Weights of a small transformer language model: vocabulary 8192.
MLP neurons of a small language model. Each row is named by its layer, matrix (down: output weights) and neuron, and shows model dimensions 128-255. Each number is 500 + 40 x the weight over its row's rms, rounded and kept within 0 to 999. Numbers have three digits each. A neuron's up and down rows have the sign that makes its largest values positive.
A block is one neuron, or neurons of one layer that tend to fire together. After each block is what it responds to, as a language model described it from the Wikipedia text at the highest values.

L3.down34:494515465547430558520457602518461525452523462530482501442571499487441475402501543472512442427506487454472526545504468487492460487472481484471411462530539484426538563552494465497460458578486442433428449575499442483569476497519520427450431560424527501454508462464441523468489499505494518478518464527515475533506507524518548531484517597551479511520549466497476454501488516487536565458526
L3.down249:538601483505556461531502553545540536481580495485462552509462503432538447493491529491550461443497530450553479516563509499425502522574480426518460585492504467518466565540486446494543518465548519553499540478512425566541425490451533491479444449472523546501484433502503461472518540493480608520530506542452508509525462506486567430490430558472471526461521515454487447555520510523564527483420
L3.down298:453500435426562473510551491546551564489528505517504546557530485498502534492491502582448498459535554439543540578518442474458548490489519487482516516516548564514452530517518503461558529493518451499546512570493515492504474507454503503496517553543469526404521433485465443550497493465527584482502586525533510495473525463496489521508434495512492498507496569539472443527535457567477592534453
L3.down370:589437474483505540570535489556439562536468449490596528462463506488536516458461511551439503525500472404457524561505483523525480528507484492465514431518602441533488532494489524468500509590432529480536519511541503435511574572527481532442487534461456450526475513572455580556469496479451457475506432482592483516545521446574499515550565507502537483492518423465554497528584507504569504458488
L3.down589:517500518505445539495458470579651499471493457498474483487499520498452477530468467450513404498535464461561484560411467450444524524482445512520486504494493453470465447520532463451550513508502448433458526512506480444467447481505519470491379462548456534518440473546454524491510498502522504561464496508507467557538472504525426528543505494537502458469468537435451456510500539484512576570497
L3.down626:445495529478523527529513418606527486458557520494521525493486474445528492478530523465521531546530469534458472433538543478463561487492512529486590496566485517475459515583469569493626422549491545471489435470468511505452491488493460504499464494511573550566521413545483439530478476439470512416571492489439444554554457526482544496454568596448548486536515576501503521531503519522518498524503
L3.down629:518519506501539522508427504549446580562497462547520481514433539507548440519466470482455526455469480574410526494485446509478450503484480476506494496562535500550562520527502546462405510453459476516509476479454450491560544544549459485482518509506519545550450539484468460495470540494474530528420502514493486466505613534499517471484466473418417481483521491578447520507416490541432522504516
L3.down657:540440493501486525506580446485474448538497506442474417532476501508444468439506470453458550563515541525448524481497470465557487446523505528424497465480541420468484479555518586464530453497535429507551559488462505502461501544563490503522489520554482484555431458450574588521577481540519466444487490558503497486503410498557525498528527492478513451490451532446520531515467545520504505510478
Description: Second half of ranges

L3.down141:499532550549517535389486497541486588502434489563532433481516501473494402498494427481533542504576494548585533477496544493447400531434607530485400482540512511402459552526537495505500479520535528473457499468549524469460549512463477492520474534495517559467586454546537414511507465524501499518503512553513482487493490558457588480508511531545505512502484446513482492558513495516495479494533
L3.down225:381505564516486515466491464451444524451539491511479451530424494465516536496547440483523518548525531535510478491566498475534527467525553505475518541518350499517557454508529525491457479442497504528521484466495506502530512509480543509559454515556466549486557480589449444526494534467533564555464470505475513486518623469491559442481498525460498535531498524517464492520439500504389414423543
L3.down302:476529605552521511534524412527442488474556568490469546490536455501455504470534464501538573496527483495449528507483526406549467478459550535521459440487529548528511495590434459446497421593478495520500496528516467457510573454454489481448491542496487523507428497540456533492489469474494449394498470458479524489569458520492533504461523463477503433535517455496525490476510486525512545501531
L3.down426:488455505512456531476536474536532470447507534498503481507520556482468466554553399527485516450528499418513465536471472485523525478532487512528442461460555552499491467438443469548514533506503511530506520505530496450509481552535462408465476451409489528497463505476507487469508422527439469494486454513443484575437460542436512450514536595555539529497521522449507562512542561503529480433451
L3.down481:418497475491550423449490515479482520452494492466499469479556496480495475511499550561493450508537550568525428540538528477527503493475525644476500584500458506475572448517524532500435485413561434523497488499521539548556468506452529492490435527522488529448560497513461515501469541519506516444536502537530436537539534522502476421472470485474456533540520471517508462546461456544496454452567
L3.down482:474458593491438525384507515502477539482481552499495468473465580485480444511499530453512421543494468533535432495522469539478492506486431489505561493554486428470513489484540469508487524495598444558556559464465492454616394572505524531520511450444477551503416510492507537531539500492530461505491526437483554498458527481495506501530499557557535564456512559440460483506527509441558492498466
L3.down489:598525501516556536488547432527525502544441482466555569468501496487546514493543464454495483544512490497505540546483448468530508539502474520497526516438504546379459490455535565484541583511563476543543492430558442519479480492512463509451413520511492475447563456500517489514529547468509597466452473454442560511520555474463498473456427528490516409562489556485517509481452494489529509509437
L3.down576:494507406561496527472500522543487504448485537541493458466530566519488541516494529458504479503506523503430502527547468421452507548474537589452509501555488480472479546519471456442510477526522471536524429457540521484552459544517509468570462574483423534483454472437526519444508578516520459501482548509453495498489548514522525493539483502577564523512526576471491461527482492518524464448459
Description: Inside-acronym capital pieces

L10.down52:594486466485483456554525500467518523527593502559489422553467531480518415487530524468505457504564450474501456449512549513552433471569483569451462526491544495481534494485489475576516429501509516542506549447427540532461546490501396547512491506521569570495593444516566566497482497487521517441514456448502510528533450488504512529423484482479477388453489498553481509487555542484513478522490
L10.down94:553530466494453503463503477547448542563504502514536440585469546483543427588498545412522516524465520536465464468470544473548510552462494531515491497551544500451475459515541538495497453475498388435467503531478521489512496512486511515493497489491572527474462462479482437504467532420461527503510529540468461469494502463481512507574440562553512506488544473579479456515487478480512482518526
L10.down139:520452556509376403503495503522452473488472554517523513474482504473518506514524438480438528525529442535476467537428447553522495495486486504540396499517442524493593487559477487541412445522562528524447546460536503448503399495508544499467471531523454516478524493505503492450516556479530460464544504532482482498472502464509494543539486528444506389431488493564487493428535441460505472439481
L10.down175:515541491523609475557483496457530588366427444550444508517512400562508501458536494510535552522532530506439424590501494561510446487474499457450549454501485488517453502433521464452496542518481585530441506558488536521534515554511503563556505507529431488453511459499423436546478447533502500541411488521516466496542598445548488552472531537514476490461512510534482440496557520507491519469513
L10.down223:517484459561546493488484542518531507511535497511537451556542479472456534516527489473502478544504550543516490555500542484513525488499496511485498534468485503532484542508505458541422545438530504535491565511549516493468438481527478520532507542523551505485447451477527540490529540471426488476527420525567533453429550499484450488515442548518461402486468480561493507524475545513505592398482
L10.down241:538525445459477435541535471498562516514418494501489586474467535509394453524521466443475497573578523508551474472496519450545509498535469539487523526459430552457437429543446525481416499456468526521486581477415513437501521505488510533434503552524574565463517409488504511484549569463477478416554527521557491450481453505497543490492547517530476481520547545513429547507457540552514472488571
L10.down315:519523487467498482504545532465437468468414498510473475569525528486495575486504430521497454524502436522560525485513399454468566533507550473472463497512524489525440490524569461479487504443386529477545527458460452491451444466516488499509504600522516397520520475465540542605578565515451512407478492476561514482470477447484496460475467456502514547519571532522510551440470460569500486575412
L10.down638:496495523419549414473444510486506488565512499595513502459516516547481486498473429517543517545496494537509523487526457510471462536481517532497519417490472476536445473432508504522548544507466423500471467505501552513547441527540475446498496516499507366453517525501573554573547453487521454411535486529491478536465527533457494467513516482602492534485531527451508508503457470585499540527414
Description: Four-digit year tokens

L8.down344:581486470502538612466476425533477511455546485493542560515537528526454446505438547549514502503541524472533517427499485573483434522463475500433413573467476447420479545528471560515504528456541554532563502581531504429396561449452519479508536454446485490552455553443499480489550544498463525533478471451582500473514477493499480519522491469496627509513513508531533492511579476440497453472506
Description: Years ending date ranges

L3.down27:548474498483533558380544484513547502490521494552524606492517566468478457481473557517475527537449494506497471431474480566507458542497464458508511479470494457501515519488564541514461529568506487415418532532489468512470532473520503534432542541495443503537520501504456483526445519442604499496503397429496437402456505450500535537507514443444515493467496491521492467485482461467445555547475
L3.down147:501446556471513497490507419500517475541534435457525467555491503521508564531604539408537462413530533535465544509506518473534524433407485534439550535449489464549476459519473515521543569562535422523468505502517552500455474494488465524483502499454458584480567565481455550521433539507498519504498504550517439478529474497462493506512528535532499581522475550471468439495565544526508464563483
L3.down151:432475470467483492456525468474573487500515527537498464543466536536464425442504477546400498496533508470580519593462517575530496484526538495529542546510490589513515532489514484438485494520466547498467571554542454534472463566581518465495499487580549491454505421541539498540442420424484528505488552482498521506530499491476521526534521565523449464511491503546483522504513518549577492503494
L3.down350:497424493519490489476562436523531448539499518523536536508521523426558497436504466516433536453530531502424544500464523536477471430488506548512474486507572531536411376546495499565464531538488516527496567470496478546389496462556490469594442474549573453534498477549450485468511500498550489528482467500509566494553507509470477496479487536530421531454503518529481466468601482457480531556478
L3.down357:526509509512511481445430513532530453474448456499504539558545473514496502480475476473524438515528570539492527454513468474473486482496524493549488472550453467518577507510438553356497558534523554621455489453463506487498504496487468536456511494467466449531515535492531485554479518514522575474515469451489495500512501484453535510514514504531489508504535479534560436450426461455470488502568
L3.down413:509391451523525516530546510554526461447469504528538583494511445514463553497558557557534523517539491486482487426535503525509498487437515500492538497506489527541450462482599503494472469501463519575495542518497488510436507546564530506551483501486558460451483480451532504611497483466452516494497529544486521418483582484539410485510541470442485472513463518496445533382515542517510518536464
L3.down496:473528553497496525499505503431494514486510426535483581517516532481460549470464534509479578407456538522523411516490548519490512541513484479571542431448447459467445461445561473448493516554517459521525477557491433426398470483485545470495562522475529518518505533552541503478472522551586495530555466469534453553560496440534509506556463453498502448507485484554540474440434546561556479449516
L3.down535:556505489563543528464521513594558498561449486552532529442503480530560476517504449506495500550512498575458534585536584520457487515563497556467466440442568551553516539491470547518501432451506509538544497559524491537488461477506503520528509419530511403499470420475542532565447469513537475504481402486498546606475529502528493505483472503554543459508525492503468544499501558547512457481488
Description: Numbers in table cells

L8.down233:469540502484481614415514492482476462522503487500528457448509485430479452461471488500527514489534493539489533525538475472479587504493471528479519577549412503542530450446484496549561550508473468486492520566519400370537535458458555522463587437460550500452552468413525454469482543494557482453484506467519447487475453485583402505465489573458558535515478482478481526561497480466556508477560
Description: Code and designation digits

L10.down83:461527523561470407414510450462477456476492495528525540535441494453483531510479527520520462439502517521588436449508417508478505449450473490501486461486502502522459499404564484508415541517515466437471515452505477493462485443559493530464567442538478542472508506504540489574490421526525568508516512511430475511501495519494403492543490484487508541516517420509470442496500537474475489544540
L10.down107:545471541409497566514530536510459478554516596524455454493497460511487515471569489514549496477473506421449526521516441525495481490556500537514489457464476453429473449516489528493508541487525498497485558507456524478487517463561541469444508579446466499532454447490541529476505505516451501518450493483525470505472393534485466509554526557507470486500615542495505504513497516503548599463484
L10.down206:470451505538482422475560522521507492518522434573448534556487441511460505513436519537468441518464529503520510405513556467448573522475475504509525486524510511535474500539554448548422482527427430507557492445484471476476509557525468451468490483501537463500520532523508459550556498501523450436576490547521561455558486410563490534516426523451526509473533523516381453484542452453514417454521
L10.down279:527527464482503535598480452525587530488557531455524511447562520548527464538455506568497441593490518558524526391473513490458522474541522541491473457516540503518554556502566492491493489452530501500469491480490459509427498527594492531539479511476521560545510446478481496438482547514492479455475442543490513511585513511553601545436481460542463462551484529480513568581432493482514470573549
L10.down327:526521494522475491519578547498530512485453461469471484529472512522511511503461487483539511436490520514513468521591507558499514463437486536544500556483484502462517458511496470557580470577510459458523558544459600428522464482542501499506392572522483530519497542509501577508469517490506471494435493541519476493481497521531491468524472522541548592590452544481529476505459520503534469433440
L10.down344:421449461480473515423530552515540440464459497504564532407458500465543552447497475516565482477523531524509475361571486477512501473463524521444474481510467430433447430462545506479541514457532444474544503561465506518462523524461502452543493532515503477491522477481518494537528595502453439500440533455496544454440486482525489523557526456564503443552442507506521530504495532509540460495477
L10.down408:512490544525528538526499459538468514461463441582487516481554477573553579442438491548518542450489461463415551516543543472489500523527507517503419504479514528558603565473507493502494541501548561492531507540494539537506481545481492539528452518512440549528511490424501431422486473527445488446530499454442566524525551510513494541457423527535498513486495457473508538541487457497526480518482
L10.down589:494528449524525459462537586488462500460490510447421517575482564484447496537549517567429531519500511492475509534495573504553516471462496470507487514549580563507490447538485554504538477490520463464457516495539471551469412446433527460476495486503464530455542541481486477531580486469456386526474490577501455477505484486519438544534448448500439535452552509495528517462418586494485519499568
Description: Table cell numbers

L8.down647:497536455485483483426475575530545525552521591544475446484463452504485408463541506511531434520485430455569514479531482507466511511424513448482521530481481463514455506457421517476553489473465459458447519476499562475465510457522565508488527467454469535471513541491503437435421489504482520451488534555492521456476470436531498552463471476527488596497453458501462446547527513559550545481514
Description: Numbers in stat tables

L3.down261:461488517500478452487497529493431485512471511541524480468458479465516440553539497515484518490543496399477504427505470458501473465550487502475476514422535519510499491431532509455491553491570523481405510513503516512435533525521528523471533604503600475450444559466478498469527558554560468508529522465501506503508501529509482460469572560497570520468489399548458582457541505485567479441541
L3.down264:491554519479506520526453462578515467471509548562542528447516502469480499469493510466498506452462503512423513463523594424489536504499549554486520463516504470545518459481574507481536548523529526473489497476519452518403552500513547548426458569460511509530467506531466466465484539522522506497512542464499507514485520486390408473462451485527548474564521458542510441482469565536526460424519
L3.down363:538488510499545469558522484542435499503440459559443513486455433499544491451457505487519518471489501487543498472490438440480518476556506471525554545456514506507490526502455557565521507541495470591483535497453484497554570496446506478486509502529446523559492524533488503498454515523569517524502418518611450528524511494519537507504445457499505567515567538500466475495423464470530485452571
L3.down376:545570536561504500557533519474444513454453488503474465475475492452587478511458562536475458498515487473446460480516510505426455550503559508509523470469509520553495509530503491512444512526496500538467511501408550516524579522486500521456542469479453498531426519558476498551478541553533478576579506499522536541473502455480441470455565501503597489470524510520446527510537442489405482560534
L3.down456:484543424524498475556493529488478467439522477414451462486447530534514484485538500455466488509479449457483486523458511507475507495553517447499499497487481496542472537473509567498584600434499449540530505400508537554564569557549514500519412480593515579502476561463512537495508535511559496492511531479523500451512449502556465471502489581454491557457521544502462457456519557490446457527459
L3.down557:534508512506424523532457527508529469458496441426529394429501515544471537490554558480535491523520481532487483493536462466486457502502448549518492496465524504556452532466465468550527565542552558449483512413461478519457542526497475553522471496483514432522511487509499494531470545570522473544453456517558512481468399445362508505537539510523473434479470541490468460487519539437475530582530
L3.down609:517562476469508480518498533513470475558448504518523467553579476484441506582394544515507489481473550491366493504513454531509479498456481440429531492435495483511502507504546434439494530491513482462487491533538489488486527562498463583457562528488503529495445491564493583485480477538494531528513527511575457518482528519517480508515529506453493553497533484457484504526517474473498473497398
L3.down645:567547529417498525563484572482439510467430370479478546511484497561472423488467480485484512455525529486464464537547480536506465522558536487490555522516469497554531472499492505572561481504588504515452512501552524491517549561446472526564520478462512409477494464549501539494482541531438491456549558441532478465474554487529543535498512464500477520606509451431498477476452453549436453497486
Description: Partitive of, Latinate word-starts

L10.down44:429548463466507510470504462494530521517492459478509550505514481493457464466493406511526551531466467532453457537481490514474498501506526522529462610466470470509561565569436474496577410595422442490507494475485492501471559476468445523463528496484508511525501564494494467508561545492521546461509457553500517456461492477563588519561434458436525517527488557543544564497542522509536504435495
L10.down55:505504425482476502512507449527519516497532575558468567489499517470400447499520482445558541574496495576531556436473508520508514491504512512440470482511492504442493512516496521562500502479551485499482539522583484497465514514525445460529471551517575518491447531573473506540483424503495472488455494500512436508528438431476511441467521534450460500519467520526499424475459606499497464558463
L10.down82:533556451441479521433505405543482538546475504499479527448527527444534430452424438463480479489597466542527467469479501538500490503435471557457460432512454553533508487528516481523462561492537540504442556478506538474523516483559521533506569521500607545573454494451546449578587520456539417553455551447525454507475543532512504458421529480544508514483498483577583526517514530547474464520526
L10.down238:488565472454514505510516519475585479537538538468478389533455517504576472482459463482478488477538480520589457493552499521534524489493543497535528539490446532501528539467550513513536502526564507537513494480426543480533529522533517424478544538451476537502421474509522465541496442516490416497443519537524443417491486454504488512526505527560500528502441438542475497528538493550472509520523
L10.down243:472546524556557585526528502550514475537493471427458517539445504524462440562476505498479556570554484497455546557433537517493489465420554521453550528520478540494508495625507475429558524520523518558543508561565552464464530497467476501461540494526480505526499438486580507456554498509471540496583480489522472481467460494463516520437468495482499438518469503511472557534519429496578492518595
L10.down444:476477475486556503491476495501508437468419510475485537383489532521459464452558482444529424567522447545553517557526479511479525473403492521566466516419535557531550459543481451464498508453544570515527460499505473493494583564476575427524486452523483508499536494534539465449522518515527496462489590534520486459512494577554590467493570521419555533471478518493525521462454501408525528550470
L10.down579:488460456432581558443560592415533574491488480450439448460496492480465559520501554503515513581509493522480492505477559458507546507562502457536516508535440441449505479477435463492530451486535473554486441478457483456463480533476480473530469458434493507509536496494475511509450484491462438521503478566509376510570508498530520520497530499563606485501516472519512433463526454596459511484531
L10.down614:494517425534518514506548482544498527530555449475546546507545436507458479411417487457494521508485506489474445549491523570499533481539528509458524460484497490515492520487573496591516417459532479462454509476501492462409509477491471488512549553551553490465493594553533518522473514525588582472545504546532449448499509512441586547476548494516469485482507438488536505468517550548555516531435
Description: Years in tabular lists

L8.down457:573567456433551458526570525528431487492501477498563449592530478525420501519517530508471494414490492471473477547469506470483568460480463484503552489532598512490478518516486495506418552489433520519536517455454510541479482455506549555448589594430581568439483467534461548490468527492494539481553532543545534465502488534526441491509457563493528495488465489476477462481532545499500535540507
Description: Partitive "one of"

L3.down11:535444555529515527472523530486475493547519552471443460558523442503490451517520438528458501429443423485474502443477465517474503538476484494540444478467505515530470467509508494499388492485529557542430464529525475485568540475492587507512454527448493516518510514476492444444442552472401534547466498557471462555527521513546487492535513545475484538477550516457529522547503509441600496493602
L3.down135:571505499517587507528577525542540582506561462430446482481501490482567469506430499443542536526475521540495457577517510530404487587552541540506511544563496518528495550549494507497550524515513476501477501516499541535489498422534534429503571476417477455513533537519538472526540497549491575447512450517471547388526494448532481560471533468523473542529503531608482445503501487530486488509494
L3.down315:461543534550542538508502481574461543455558524548555489568521422490424475497485437551504529489492498435484515519504440470473502496530467450478488438578475493485520536533499543491454478498481560450506488422559468542518525485524471561533421483509474566487563551485493446453526502507417560502504432448487541538439520513396499423527523526412397572447406437439524516529471463473553485489460
L3.down433:493550499518504499471473495612508549470503494440511457574520485522527411476451564509475488531473523421489518509555545472465460464512428470551588526468481505484489521527503505456569515498449459601571509502503460564471498431458548612452511499489466471513505407501491425504504481449496554501571460434429515490575523481488504484523510488458541506529538496490402530513503473520485557419543
L3.down541:505433510509503559550557492538524484454451493419490534490562516467560502524513473522502531437513540517501561458460534515455461462460495465511459498536491504447488457486517495506454431490549553511533462495439518534535492405525517515525538471515506489444578477492529437543512498448504514566551479499431568484493531470512548452495518543522529508441518501488603563494488436517462403529503
L3.down573:465427507554524531519449549519499470507488531483519503538499481491492468468456436435491449474533503473586466465521583510502521472532497551566469541484489466509505463468510525461488454500456542466472468529516491513510522517542420511515505550485525492540524495469425449462433525442507532473503561533486503426545515446508531545518438487473577511504517560530468458532507506478475528502509
L3.down581:474430498518528521592504445487485494493437430473529536513583525493536470427506515546543529510521504531543549517475511447506530464483554521593541490552500483492451493512531484533482447453615508506523487508482450485525525437500544467497510534511520491506477474569479503498474511467446516541461508529493531454508513495484486500517540502442513513540449540565542479622503495531518497446556
L3.down615:434472503558520531524511520543451561477568519565524492564488530456498500478483515498490475468545458445462481406462509520551478508571534492438514490503571463499533552509480527520478571525487515522503518524492548503451392521468527488466501501536501508598552534456531475535500541578437487490540479476556549532516477449492473471457491525491425540437478501472510436577496475479424468550525
Description: Head noun after modifier

L8.down336:536496504451536577503486520455590517587531543501509533440519507463485484401591480527519475510531503500507507515565503501472490499558467519496496472514448488498535501498522501497446473509458564546444536530541535445455582475497527472544418453511604508537480499519483517552475516494533461524594462538567439463459509507517549450485489458483513480513500499529446452538472471560524430530537
Description: Year in dates